{
  "d_model": 384,
  "head_dim": 32,
  "d_mlp": 1536,
  "activation": "squared_relu",
  "norm": "rmsnorm",
  "norm_eps": 1e-05,
  "parallel_block": false,
  "extras": ["capped logits"],
  "beta1": 0.95,
  "beta2": 0.99,
  "decay_shape": "linear",
  "batch_tokens": [16384, 32768, 65536],
  "seq_len": 256,
  "doc_mask": true,
  "train_tokens": 229300000
}
MLP neurons of a small language model. Each row is named by its layer, matrix (up: input weights) and neuron, and shows model dimensions 128-383. Each number is 500 + 40 x the weight over its row's rms, rounded and kept within 0 to 999. Numbers have three digits each.
After each neuron's rows, "fires on" lists the tokens most often at its 100 highest values on Wikipedia text that the model never trained on.

L5.up655:451538478474435485503483461525491496491474538579484529502482524519522495484524505425494501501487560506522504499526526513441560517481522508571502491384522420557474448547491429530505519554474523528453520462475530538508506522495463451545483443546543474471420527531446445438484394485452490422455501455522479462465488478485505453454486481469525486481505453544526532492538493465502582523477540575514538478424495451536517581481515447506542462534506459520568555498534506486508510582488466516527428488504545520497513443500502481561525463536496472517476492480513413546452490569437501499491529459470455479442463498480478460415475497574508526523441549480561427565553486444523483553517497481511568533502487477499527485550494433466442464531419429498585557584523524470494524501476490
fires on: " Ra", "ra", "wa", " Mu", "ar"

L5.up1132:397536489490472490510527438517502488555491382521411484498449572544466554572560504525536475467487560449564528544554552472545497485480567519505515460560502452516505517570451505521560471489506484490488528443532486539465474465444527451554515468491435467522485505485472517434471515549441582458483532392552484530489473470504531485527444448547514510486557475544450549507542522513532501503537513504486410534525445450577515514493488512520559503498506484493503523524414567515442540491451506501508453511547512493533496455482425550474507551483498531438504536448566598519538526538502479567515472552463517457494499463452586405495534464550494495498381498487508477436518459560524516536527480527521474496486489483523470532498522504498464426534464525505566462461526469514437479508567525
fires on: "-", "er", "ci", "ber", "n", "man"

L5.up15:434421452538509483484524440500464454490487487463495524470483538509485484555530503547513478531568483461565478492540506491475531500511413461518442520489587468537503485520437579560531480491542438503445439546505528539500523597436465422559525516521562488587428488556466581537533512508528491450504464492537538555489517549482495430495538503540558531480445517478514503555531521462394530484493459490503468590514492517439537486489537471471532519435484497522508552555372532518496525530530509536526528420497480479477489443467546445488514532587493450476507454430497559508517563484491492529460526494515506471515545542416433446520509474512571497512466520454517480536491481482509536551562472520499554454569485500553484470560488496472514513535553483544462548499466399555538568507552501
fires on: " Mc", "en", "'", "ber", " along", "s"

L5.up969:527488486475579438517465488519544417506433479536432524433542434525508475567593439534537560478497488541495549573479500506493495499515452505490506492449526487440514503553516537521513501522571512457473462534457521545569561545464472362559496524452508454558445505492491490522482523476432489508468563481515432479492487454525444436484462458492505502492484590479509550522500479430570497503472479495471567649469486535582526479506492460532491515471469560527464554596450427474500565460483516499488438488449456487438557432451540453551508407539601491440542467486456454415520464546477572502496464437513551483537503519513551518507493451609524531534437485470497532495557506541545493534438470481585515517561493461480480577489476471523533521547514594495523497464517563547513555500497504
fires on: "ed", " served", " played", " career", "ved", "ing"

L5.up1084:513472469510428565475547519486554502540503472483512544460544473501500543497514534454541566483482458509541516509456537608479514493458469519469528518537479478437446431566507512544578449534527536444507456511474520587539593507533462479551497433522523447498539498466511547486505553527502547491363480495543405520475498481521556542488555563477509492490573505440525515474454422473500508547487515466481416466506516541492531490552476525505550477535555529482571491465495485429514526468526527488494370527483410446483566543507459461434435436477503485471539508438490528401506488597463546538500471498420537451509475497509535544498500506545519474460520503494526547446493522532514510465550484477465488445572459512474517567534471492467444477496444577499562392482513487487524499438453605
fires on: " main", "tra", " high", "n", "tri"

L5.up625:530466490486503517462500544423504456525465478457446491464516487484507507476420482479562551474532546457455520514443484527491385445483429575495486523452566484497536486576503482453490550521514453581401512506491518475594474481499513524576481455508552587479478501477423489495529500474520450514539516590508518491444460470450421472513438429456546572437446480496524491535543482454440472543535470443538442425577521513509535495476503529528519601475477547543472513520461547549562466556511502469443511451433535453466576417463552458613470545539530506478486498543434498520465516475483445446422525483453494433520480531527479558538509454524468469506468503524457446506503514439552524532456479539506523489534452489516506462429507507542456515490518515535534454468481505459489576502544511
fires on: "y", "B", "ance", "ce", "il", "ence"

L5.up102:512456459590475530450557481449460519520522495494485501491494487546510526506484479615497556487487513501532551469528480507468462543496490521455489423588484506512538557495453525551550434490478506470483510477507529478489509524472471474466514464525536531491455524516497513474440544574461487455554540563519552428403515484545518469514544426548612432545496608560479522517521452534470517453539477538469580485463526467474547557520543493510493570542550486507559513541500433511410460472480479513487478483485471566539547463464534464496442508474487553529398440503473428437428445434566516493509521503492536445542504453467533510508537513457478491408592524537503450488602495530541483513508481469493507534526432482460510394478490492459482486445453574442585455503419493512535449493502468
fires on: "le", "vol", "ed", "e", "t", "tic"

L5.up426:532431454569513504524554499440526557529434526556490498474555503509498464482630447451596536505457499469534516569555519522500565482487484515465446608588522455520491449537528572470505425519530449497512478558506575565519570516511520511481529539459501556537551494522476541502502493541474495508459502479490543453552494507502511535523537480504537496583489471451552496473501508520444498518453448491447431504489522533566516492499534458522581555522525559467516527550444481490495548429532550547611502490485514475549497530457594497491539396545463434505569476467562540442549579484503455484497459496528490476588470523498447444426489526559561488487508483421505501437516496516525442577598480434536478526537475481531423562485521530501446519548493549432494453516502578489506527399523464
fires on: "ru", "wi", "mi", " Ru", "ur", "ge"

L5.up297:443486518498541534492539464528548437574488488557430515487483545596448543497547442539550571513464524523468549557508486551502541459574537560524482445492471427511483481432456466559481499544504504470510518476488505505554481477458505489503604485531463493566479503576531488473486559512539500539503562520495438434517541501550545437534490464510497465478574519434487419522597548436483543480535552492450557475480454476539513477506536404565485483436494474514489440574521481609387512494421477474468473502580497525517483478493505505575510499504545568503483506519486494500399523459434467536396445505482501470517498501520558525436518524538449566497508477480506477482516459581509517528515479512530481544573504466581516498497525476490506519486428601488512446510515570515501493515476448
fires on: "ed", "ated", "er"

L5.up1291:511496535440536531489501530546450529494537523452491455442470472446516528502524486482538505497476499465527527511490484539454446462504517505462530599505476478485512439525518525586493520486504516493465476576526535473571506440517508544502564500515531492502500533491437572495529497477462502494509468462473530498525557512527434482524503509540621563494455525501442497495496506473504428511445513424500475448515538507549545530481580474540486480485504519485529507556485492553525433443579454506525499464530515488521507504490530484424536559508540440456555453505455559411509517470500502468499557532622455404534454513549458482506483539446492548453509529490472363523503502476529508476503452412561518536425481434476413583507577501566452493536522445496465485515463497444539526472562515
fires on: "t", "."

L5.up873:525477454481476584510512543493589544488504546548453506511528551501444502478560434519554456472483547472485537512419559538550501465512505581500463543508487520507490465570481536534534473561520431499548489429514493528528568506453428508529587533469421520438537468567438509541456505517492447540473515482495462496465432488612524516461472451505516554500439539458516456463461439535527507486485488486493450493516500528522590469471487521453509546424494481509506494523506483459423469474514536497525514496512513469541556522535551501504462441471463507489518529451535502520510617486549397524507455562469504458505517488405563523555473427510492482430533496567528506503468527494518509472462404494491479536520499454546467493502441488499479471506529493457494492444527531544488508461475503
fires on: ".", "c"

L5.up1417:535530508488483454541550460496532463535441497524503469456445529592522479545445429525512468490506507511511502451581458477552575484563572511472434506531514441500467547472491487512538515473463515464522579530573538599554511451518547463571472489453525491438430510466492609563496524491483504535472517559485485530525459424496416546498464509445498526548517493483531506518461576481482555518500465519480452507586506520492506478437472537445540552510494468546479527495515563531522540623549447568495463466436485463461473455430533515472473490475547478469518504554501535519456529519408577543462476478543470457509488512470467491451501471493538496489502567483489535529517554518543463523507464447528546532481544538503455470515524430438445491465530574443426536486486495453567548468559505
fires on: " "

L5.up1303:481440512476487459454547432540431506485531491452549535519483561508455489450527481525518484402469499542449535505464486503459496487478489519563508475507503478533486487478445494553540560570506471513467497601500480488483512487465431488530546463417551451573497521546506550497486478551438491519370555469466415552474517446523511383499557463477475562570468564549439469548500499455432523473448519531536498482504504504542528520488514484493556560508472506468476578583448461498461492479540479576526451465424488544534504514435473509501531508478508498504569499546547575504510476487434533507438423487533548431508451471480495489512566496516527471503473574449515461494563442486525492520547484439467480542516404475589487477536495461483508520502474523506584453491539482560557469473522497
fires on: "ing", "ed", " wrote", "d", "w", "t"

L5.up953:551521425532543528479509488469462504507444526519564549495510492534564480485509469530551529489537471511472495602442470561496493480532527498539495486456528485547442414500483533582541542527505539541475461471548500557478527399474518443507518511564464440491513506452500534527500449496544511541494533564466459467497511528443403509519452438496504477501505442598523500545475490486548448543467529490493528495489562432564479510415521482536476444489506508521507570575482476458538549528506364557453504475494474441503578434537515465559537511475568444481543520559479499479414504505452484483477407407508474495418456478507434509510509435545502475470429463442476491474511464509490424577592514521497517516607534511540463504510495515520459453467507544515538430437436622507498471489532472
fires on: "a", "an", "e", " and", "le"

L5.up1024:557524511484483509524510468465481488439475457495444517476547551356548544504477407526549471451448442445529469459490499506586449513550494514478489497530559480489523460487564545563532433461527442541512513522542495464465540430530487476531492487551428599460457451516445493493478475490400490474416479439520445538476424460471437462492503475519550579515407521517423474502393442553403503501597519454509508484507511554537558508492521465500486458419523521507515542495491510497566472450565504491548441479515565523518502481482552498420509597514493492510498537533446465503535558540466469570460462508494504429463421445429559530533558461495488497505519490505480497469509532544487460499467404482544524482487548489502498515447476550530502455560447527430504542510499513452565538449499477
fires on: ".", "–19", ":"

L5.up1049:557486500513584473530510500492544493467512501531522438438510516472499531519519496466554495443552493501511547518438460508553509520457462443518436561531493516474560513535469567535494571535557510453442481481520493531544569555458506482543503472494486424561503480525491571440442461491531597453481491414452477569486461439540533469475403542513461511524534546531574481495508523518519532498444422586563485536543483561502546505486534405468524480427569506491508516499465549479471498584454464530519504421523501470482489517539558480533489474541535490477526420450524484537509488579516513542510573481491489507525485558519525467451529513516557569511434437495584537514528457465547527521527474507525524484467447477588504494535538495483521528588496542449504545537542463498519540505586491
fires on: "s", "ur", "w", "en", "z", "g"

L5.up583:521461399497453562472533501487530531506556424540480434506578439459511506511504499586564543583524452544510558470549575485513527496604466487461528532529497557424464487556547523534431474548565514486415414504505514581478450489418482460538423512500463416494548511522444528512413510530494512551461489451452513517487494445533534506438424507499547549511469573486509512575464512501495534483556482492540461521495515488489553551504547468508515464494521500517506462597478445503519423489508503509457515448580494515498560522560548468501446525559477439505535551406472469451486522523493516499539562483484465460489514544471571494550528442552465495491497424443507495505496512415499474498539460491517490470547462462495486533496562571522502527518413553467501461469495494478632489489499537
fires on: "re", "g", "ber", "en", " same", "man"

L5.up667:476453507559499445459509523530479412453460513480542495519514490528515522529533446497441498490516552492528541489435485554482471512516485503465480525489481462508534401476469423464528472568515554454522475550562564490570504566509499518510477483452443525554467532513490454466487535530462512521500544422521464541506567461477456448545458493513539500608438535436498476449555514508492542530470578553481577536506471524472541528455528526489493513475511510533540479525573542514461545483514469514458481442458573554542492483400510534464407515468528541522436528526577467484419500528481466546524579463565506497497469455472516505456495510479536534466520517468539560530495507456530477455451454474482527535527486457512524480520475445451465472538462559477513521545448502508490471442575538
fires on: " so", " So", " very", " most", "ly"

L5.up1193:504509494523464549466487461511499465497486475517483461515512497485519524557497426463480496482466485455489476456526557519502414429535458521509507467533512495490480478525507520514531537493563553510554413513497551503503439522457485480606550473516471576554516519574495476501486444483535498487448475608551518483541532494541505512498552444438461473524493484468516463463544523520458534517531517541483532461551454498593539579528539508444556472522471457484509447532454523531370519437440449479537468446495507522548578494512446459595452515562457523529481560475566516486493510542496440536449520472449488466495423449473567539526502424559508537490485485506553509368534486473508548554536467531531491455512525494533480504530490488518460412530440521554484444534492472460551482502550476
fires on: "s", "a", "ro", "ed", "la", "ted"

L5.up530:416456405465543511469465488465442479451375489600487460403557532531463603480487468511529505501572502488486532531480496495507548487514464507539517515530524452500438549548480487455505556527553494550442490502556500560536491544508461541519465499521541528478481553401447460530427532511475502473541480540503431485513476445459472489493460555510564515404469470499490512481483476387561502566505522497508558542499505482576516475474508406555540558474451525465575487518506516461497492496476435463500397456497543428526489491470421519511493539562585505501522502481511499510468459519506544525514466491475428514460523531556474500453516535526490419511442552493564540517509578438512514535473474500515526451473495493542511517547570495585505494522517570546540527498488481532481546564527538
fires on: "o", "ri", "ro", "to", "n", "hi"

L5.up345:537475435597490504459572516529524514530535484445493490473482499526499555497500503554527510477487497494497556479426496488528471528492477524471477442509549526454499466529471522540511513523481544561468491435467515542511495469536451521446449447546545476506518529480539587465536527459503440515507519536500547526510476520496510486453512538426564560474422455517466455617497513487444422479543472461514488501558492467483528567498470505534492579488457506518525546494516467571497478532497505498497439399478480541453541493407515456479530528504467391481459514514495496390487536516510508540517535467404465428494493586547514511537559496544502517391496462531546454481523589473481450496478460478460506408466443483522470554458498570580508461477446509469491445465499479489500435450583544
fires on: "est", "ter", "fer", "ult", "ct"

L5.up1363:511464545539565525451539476512481519546471542526532553487522524496570585485518545504421464470497539453510466473448504455501532523500498524447542507534475474492481434541478430521518559504567526521410470549578461497553508407410515503518471556526566480541487477590433507464450537516425537527475452508496518458446455535525524449494467554521535444557529513455522560498571477481466475510468545513467485447539504425477521591498472508475573491467565539496519514541480486480502524510489504507524523459483494499473521492487522535520492402506470482405551531472501529502504552485441506485465483478488505516507475520503528520511555491570556539505471567485538492432545475459488455529500496490515489527509444481483516469502585530524488406614518478471484501497530505523533462474501497
fires on: "th", "nd", "st", " mi", " km", " m"

L5.up990:528518545472479505498480488518554469547444482448504485507483565487475534438468563519474584552557507473538490526463526586516548482514557528539455482481494514515475511506461520510513564523498455496495517504542506465546512478495432462556496537535452577471475519445502561478526515484535547472512502497436572490446474481530537502489396466491521518507383518608485475451548498421454545622474494536433500498585516473526508493500505468452528494461510534466585545524478582501464467504465462584469542502492491450462481466523510536529479580536501440543548483508504526453412477541460530463531462458536466456397416519497548426480546495540409480490457501515500483452500486469460420573527496537557516480510505510583513509491556482554459511462495538499405491491457553490510527534506480
fires on: "a", "e", "ra", "ma"

L5.up378:511465493538588501504500437486430459543430483526519515488521498510529521539444529545516482453557448426489509525487554532473449374536457490518425470520433402431456426557503515564495570482480552492480514452501548465569501474448499478569479510456484593538500511566497450426535508499504484440554515544475472464471536499472473505484571458537590488450525485516460551542534506535483539543443503549533492460482577459441531535457488468443574501498485537576519538484594488462434485537470483515448556435483491475544524497472519504497479524460483523538487476481545514574494511505510459531483536450523484493539480431480446486482446457486537470469447555486502466475521464505440484570532469571445494397525469479509481488549507538470476558544478491467528512529509452557504522472503487
fires on: "il", "it", "ol", "cul", "u", "li"

L5.up917:602468513507493468446556450506575516474515435439557518437493458484515529492530455549551575545548491509486484489451518470529466485569459460447466515469555547492494526492525514448471527490493497554484520472477481521531521460543581502476507381606524541519497509460494575438492455523516502461492451468492454435468533546537494502512452526469497540438525515507570451531432469504453437470496531466442487464493471455545523475463541502532504564497414558531555496571547514603513477499559481496499497535535545480494481537514505492507487541553581446414497482481498519462474525465494464500496515443540466405446486478447489470541549506531507521452525442521479483455478531529512433604514485471512524511549493505501498479558535529578495445546486591468479389492493519447493496535607512
fires on: "ter", "per", "on", "ctor", "port", "fer"

L5.up128:442511486478529460475456464490476469506509453500464482492486502424500621460490475490489509463510452396513560469555514491554463485571469586527497563571531434502491529523498449498478484501580545554527493519425620525544538403484516501540493550498569549484508548523468484461477531489499496481481503503501519576535520533459448530564493437530561526512470471490466510441488394464464464479470493464436552470560478524569515480505563540497512485472495505464495521422541547516530386454518471516545458499512547461515514390542458493465482537520534515517453504490486499457546512491451471494443532501592530472519489494532564514440501532484448522445479530457478436453457491494514538495471472509580437465483507476529432416468440516505468493531463446489499535561429512399474514454518552
fires on: "age", ".", "f", "ize", "t", "ge"

L5.up714:460474438516474449515510462533529507473434486513538470478577478472495470523546495455487445478549541426557524519489494516508471428462465512496509448553485481566445455481459445463478557477549552500472518517461514459505502487505468528511456457524576484476488532482488497519558484538506484507517512528489498582489556505438485402483455556549516553576501496547440524537543497488530509483540504566521490558544535457460541515432493457477459463526459490407520471487530512503450541534537478537517566436536536501522419525388438482481501581470507472518441466419544385547480425547494489539495418443501551534502499477553495479482482510532550488432423529430566558515550579479490429499516461482518577405468492471510473550523548485543495497535478505445588495511470478478523522477547505
fires on: "n", "r", "ra", "o"

L5.up852:471422464546496526458467487515508485492477496438501490410517470491483554435489554485521484498580496460520487443508521478547447466525527524545499537431574421533476473561460457484472531485545516508479531481508517502513494497501511479516499457519607498516488495513457478474494508498517483436485509455555405526470472468449476462505464534426548481528551487513510571476489459508508540503434521526533543459543542450459525542461475440468571457492462548466575574442496592439446464447515514532443488415433555591474490496521542489542486527539513467507463494418481443549460524497498453481458460453415535564491501473527546561514507513572457540528488556473552459445493561451527455505526485446505528399473476504492526542495544505489480547457396556455540554564502503484519465455462492
fires on: "ci", "lu", "ru", "r", "ra", "ig"

L5.up1184:482453484516470561444513476516489500432494476451493510471564458532489581429482487576504545501488507441496522497563528536480487504471478505563460560497580438438529509541575469529529569537490475591479539561502515486610601524452477484547493512526529482519502459528480502413519495532499531470491494490512497512490527484517477445474472413484551544568482576404518489517574517465485510498526518473428511435529532438448527527561521487541493532587515489535449503438484485564500495510512476531483469440483556503481554443516545469435453579533484528451483507435492544541502518544506495532447487475502541513528435495489484540460519453457525464498516526513533449535497482469541531551459488435531528502500481434498473487475526511504508500533454494440462498497452504574569509505477492
fires on: "ance", "ard", "ence", "up", "ction", "est"

L5.up1320:438441506536525371473470487587443486477491497502478483530452584465452498514515474485527518446564442556503520534442513513489476408548422498528460528551509487517460506498435530469524402464505513509500528517447507462513466467579545514494572469523553546478391460476518547483476459519581550474525544485499485502437495457530502454518451554475486498463523554541505535500528451519522482458517459467545570526588519471521573537495522470481491526449500446468555511460532552445461470423547493490500521528516527526539561505531470474578475523510534556440485497520509553518507517473522528465561482518492490532503504472561505422472486480553469558464569499496527463410539489485529516497489400505481480479536453425479489568532510478501537484469486458534583474498504456545501593493522536
fires on: "li", "ist", "ru", "d", " ch", "ch"

L5.up766:432430462509508451417541529424489461552541450498539465463549497488490518481489454525478531507467462486547540547564487470472472556593462487499489561524505510527483508442533502494508470510577482450447419507512494567463481495462459440520528481467503519551492444463498483562405493541522499494448474497471450509488537449504482522520531462457566473525528432471473438506479469519497564519494573553480578538489564476542531498460534478461523514452442491523491498595518503494484467466512510512501537487497480454530498498529481490475460426459447424470528456500493486469417501491453523469468495501530489506540429463450485537519525483506534474478560577443525509535511521456506463527574475443583543475530520502544523525519497494493466519461567532470531390425426577487490467436502589
fires on: "ne", "re", "one", "ke", "way", "e"

L5.up43:530506454472574547469587466513482501516486497537440473469463517562460563500509506527520463517524534461470601443528562511500530576489520484476547480442549442522466515470524483477480475600497505565473513454522555563544484491489458460504498540511509495465451463574521564515439479527489464516482462562575480537512496535555576477470448555535511489458458473487484430480471468489462579484489528564434456503518444476488514491461460473570486608513524535511537496495458439578469554514466526564438457558540550530498538448502447553491525455494516427488511554523508495501427501546428437527458491543487443499481488487466530496467513489518489510465519500528573444455453558504458549561552506461560553508483507486482473527509528433491446531448519509508571486533515459541483492458504485
fires on: " Ra", "ra", "air", " A", "tor"

L5.up1513:522525548523551565481515458548568501471499470472482494536577465530491557538417563592481435462579480398501526472499514564513492437423535466537483515493550455474484444463480495523499463493511570536512529503487512509498551504483499487496583460537520480477540525472518497460563558489564534403481567569532478525485553485543538514501522606456531515492496585523566465474470445495500499518562520523530477515511558422443592488462466488487517503506492564509534531456508492500492474510520484513538485486472450580443452538447472510518514609509493559501498479420518507540452412516512513546520464512481443497591520564509512581502511486507493547474534500488528568484508562548547576485481439533506540511479497496548534522472597465531428536445504527471481510543536532535479517466525438
fires on: "ic", "lic", "tri", "or", "er", "ro"

L5.up1282:604525540461525464470538550542500511510466519542534489488447547508517493504469542434479536479525523407489511483401470473571478513542531459531478492470480468478444433506465482501526496494546494543515490501462544575429567389506481505525518481456528491466456510504474462525507469462542511536432490532475521512496491532517500529505514533412507483528506444538488464482449425417477467526515513503488535468584490527548525523460422494480501483499506533452549562515492474504517481502484436514512476448469500512532541459593429460540552498467520417464508514518496437444426603498379534564396521480487537511480404472546484482499631502516562531512418550482480465560509527473502435478535486499540559556470489452476457468484518438570524441551493530495504432501530514540490525477508515
fires on: "w", "th", "q", ":", "h"

L5.up84:465486473519494481513513486489508541526417534570509469508534524486525563479491556477461482449527481372478461579486602491507493531535472527490517574474457457496368462499517451529462508504497503473480440484529539516560458526476461528502497516484540512523543485519465479474510479492510525550441521471534540503486542554516514461516497454530559495502469500494457522462510508492522499468471590510487456502506572520572512469475488511581549472471499470525585472527504514511516491452484445531455526496544570527474524477527491541505469479527465503509526543486418509519505571515453457490477452545526456519500491493490474550477455492582508483451473553551502482536485473415479411517553465553495481373551506510485461491533518521530435449544474452492477500485421527502559519486439539
fires on: "n", "fe", " km", " m", "g", "ra"

L5.up1163:452503485482452418482483423536439487510470505519466542498506460568484509487510528577531469466535484515445490480458586516450449474446488556435556455526555518424487504500524544526497506500497518521518495476519488469524546521468545423502466516608553519503544501553480544438454442509459533476477490531514465431484511483556515471500454461527470547493495599552492475461538580458528514468557513479425547479467552472467575618541530506582482540442503558519596555575586463503493530498550475498461478508504517480544467548483465487565480540611487485481503478478465490479494540466528502592476449433472532443560498457469522532476557455494492518527542483523551493520566534412505492514503414487573464441482490480481514502531559467518448495519517551407598544567524487472556591501533450
fires on: " dis", " inter", " f", "s", "con", "un"

L5.up661:493492553532530518485566433436500486491516460512535467502547500485547498467509473530508477479523445529513553571503536519506547508544443419529536507496553435402489410457556506531565534574520544526502493522514522478503539531456480451492576463503464532497529489448529577450580571487550556485479536458527461572485511437484474489473539564490525530475540517525440512547492510519522459475536495485475492588641517519536523428450525472564469462438487565465523490545513451471473448492495457567487550416421488458525549506553530453538520463480509472445542369499509525491466525469502577479531458491497411428479461489500518557534545471496523531556485472443482516476505503544519448583582464536562494541561462493550447467482568504478413489491487528469512503562464521488529432507564560
fires on: " pro", "ro", " Pro", "en", "er"

L5.up604:443452499458552485464531493474538471520504466500524469499524489592496515556505498500497438510574572452546557593459512482542519461525502538455524532507486457505499493502506527531546545472564450497478546552446580509543488468467455501503516511451542425484430518535484532469523488482495474559497487567491486451531490526591479471528528489509595509447508448547451553515569537468538492507514411500476502548550529413538519481470485457525490559560471503518517504516497491504481561464509426541520518524400516427507538482455515482480530567544500421491499495508566499506460501496516479515479435610504563451546472528536512493370483548485512484423409479494451442468453518455480394512509461536531523431544509483511425571487483455514486519466448481509483480497436527473529461548537489
fires on: "b", "st", "u", "|", "ed"

L5.up414:510515529478533478488493512464516490478470562499440497474535492512536523507601460462512555470550561505491630530485502515472522522462458534533499503494562453479515516511523448472458541496574534542513500526582504456564514575515489453486483514534526496469450527525469539521468442475475579557512555486511439501501494545561447456485498440481512507534494486499491485550525503504521493517540487518430506438589525498505557559508516489583471467454532537514495481529476490528488492512485492466499626494495493427493541429538513448570455506557472453511536512469487491451425576510479477519534526498516471499516491485560482524464537470494442568490535534459487520567538608481484544578517364425528542500545433380475445541500509526481499448456469523465512525531533584578474512537524490
fires on: " dis", " per", " App", "s", "|"

L5.up952:554480541523532478463469506399544515422513447536529476454530437470564495511513446478508548462455456470528527532545566539492477503492452452549472432473477475432531497447543475502542463523546555498381409539493535440510551392449442418479535483499553516567491514436410513525523445510520556502515545545508543552485500497480484491461472475508491448500497464612529544479448417516449531477488497558504515501463531488551502503470479500499516518548504529491491580574473469479511479538520485548474468471517535501488531489495551411527530488477456511427461486474572516509471498549429558517493472445554434523550405429495540452561577508531495498444430476440528484558476523508572509500494493435517536527529537509532509509550535491585518571520501500436546513572519430505534484485552500
fires on: "s", "le", "ing", " Year"

L5.up1511:491460459512511403470519476509473478527479503492543540493476652517478530582505522505536476515532450504503476568486540563495549501468441565459448497474450500497527484493549464538523477555470438447509461574488495481522477490525461440434470507520435566509511543489546537543517459571544512480510503503522418419453524460503576504496546469501567494559529528499480511525457546496457536495465533538515508476520462507497550517550488490515584458423492478480462560497448481535480459397562550484562493512476485492481467508470487509490484471558468406503478484523471490491519552527491502484503519459428549465534467414467499550450504525507562515408492615504500527474511408466535579565566470490483515463522418480566435520452471520461401492532510470478513439450514472459498452506524521
fires on: "wa", "t", "gh", "d", "ha"

L5.up316:496537474493488482530582438486474537495416448576530533548539563606561499563473481572508470478537477518512475521513497520538500492488458539446443501519538476444421533528528489502528466441512481494543506502618500480487524472528489470504542454429438545528435473506480483549526522528516459441510503477476465498506405498497453521501568520474547609511459478445528555496395456435433522501519529526494518417546482550530522491463510516526512523376535457466532615507566488563482514440505460480441538472497514487491565525453529518531464457529488523463496454517489541533531552529505543515407493508496472441497474549548511469501525504494564560486473546528468497464531560506498497509478477513472512462584479529518461466474560496521479580524531488498479503469526533561543513480562561
fires on: " ", "it", "t", " S", "g"

L5.up478:480491463491512449479527513516534432475524474487551482523523539527512525523469497540510465533521447513587537539515523490558475479553562539435421500487483497432525515432505500551586512487546553465529491438504512465557495502504456395525500474521435516596427514511488487409432485493507509504537514471470509502486500470519455458444471417560520547481445472541476530528452505521476499560466434554516569553528525505548520487521567509536543482504490493429516540521478562467508506587469477491538425493436525482516590505455531508510527501533490481484475485518530549362496493478490573541505475493528469481572426520464560523503494563511503553527442520450528500494550456520566477464547472443559502449597510462481522525580477459550486514542491570441486456467444559434532534459500521
fires on: "s", "S", "re", " and", "ing", " is"

L5.up623:571481520523468527482488514461459432490468507444533534464559476503521509481513591517523492517520600396484538393447467621480471507462487484483456530502572472505513499503511470481569584563535528534516515504525514498541485529500533501561469495570518431482553493533482500409477536477497529486551474591521469549541433523515515540444393494508464425540461610513526509555535461462371522496530505470481563473492484484455510495527461474511516489476565508500543502461476455532488459593443455485527461465479542482518527512518529526460498503489503479547463448474550501523417485494504550554518490478437520497544452544563523535451478487447463541532483474473590471484495486517525489512571500475552541481424499492492463460503592459537430444482463537449525553561465495521497533441515513
fires on: "vi", "per", "or", "ic", "ri"

L5.up4:546494503470518505487547426513509496420524432537516486450505512542496547564456476485531479498541529440419534417463573533451497468481488498484524563500531475559508457479472511518530524514505475498445488514523556539539447525462547518577528486529542495508397514544467473525392465569443442517515490519451513529502490506475447479481460538420502507501339497474521546482525536504494517526457537504519474453493438549535517479414476467487508481557471522482488478523512510465495589494527482531532542516486478503549530496419518528504464475519615467509500507455581469498450460527425445477470513531598449492517490495476472502529481436514460501448522475484571451479469523405596448497514481457499567525549506464511464565504493533568471455524451509453534539498487477405502539481482481
fires on: "st", " just", " most", "ly", "ent", "an"

L5.up11:538547517526501484508489476519459506529407555590557531453546560478506543562492508461547469497519430483532477524474562530477513468528432514441442477564494481509411462561501550550489515545458499463483455474559506498482451502544487560468599528528447534514495509514489531479564521471529526467504528509509502485438496436467609486537522530472586555456544470524420523484413484579517482537540455446527456505499515519504528515493554513515504404420534519489525587455547530505492465414502474532542496443516528522504463500538484484499457511456479495534561453475525505409527565508513489471540580479450486437441477503525509491501541525479485541482456445587492551458535462516482537536556493566475505518506407507538474514529595479465502495521504461465533468530533471503493503502458518
fires on: "g", "u", "fa", "d", "z", "li"

L5.up334:506508435483552489480483473483555475552537560506469494493500535474514547511477475488501566436466448483583504533523516518620518522446386550530437541569527443424502476557488523577544483529515506551450510513468535518481508443496495497510436483514491559512489524511465546488521524487495487456445542508514518475482510444477458486538499478469569458499527467443453545511515444507457509493499545464498515488493490538507524479503504547581592520498600503556528546552446507529523514457521530489529476485438557432476526455489556480507467481458456562507549465579437534470480569505430483440445520442507481500503478501544487520471499546560496452382430511449485485512478563428464512581550498474523449507564517497518485526440560495438428542534488470486527463496456548534489490446568545
fires on: "ge", "mi", "range", " large", "ide"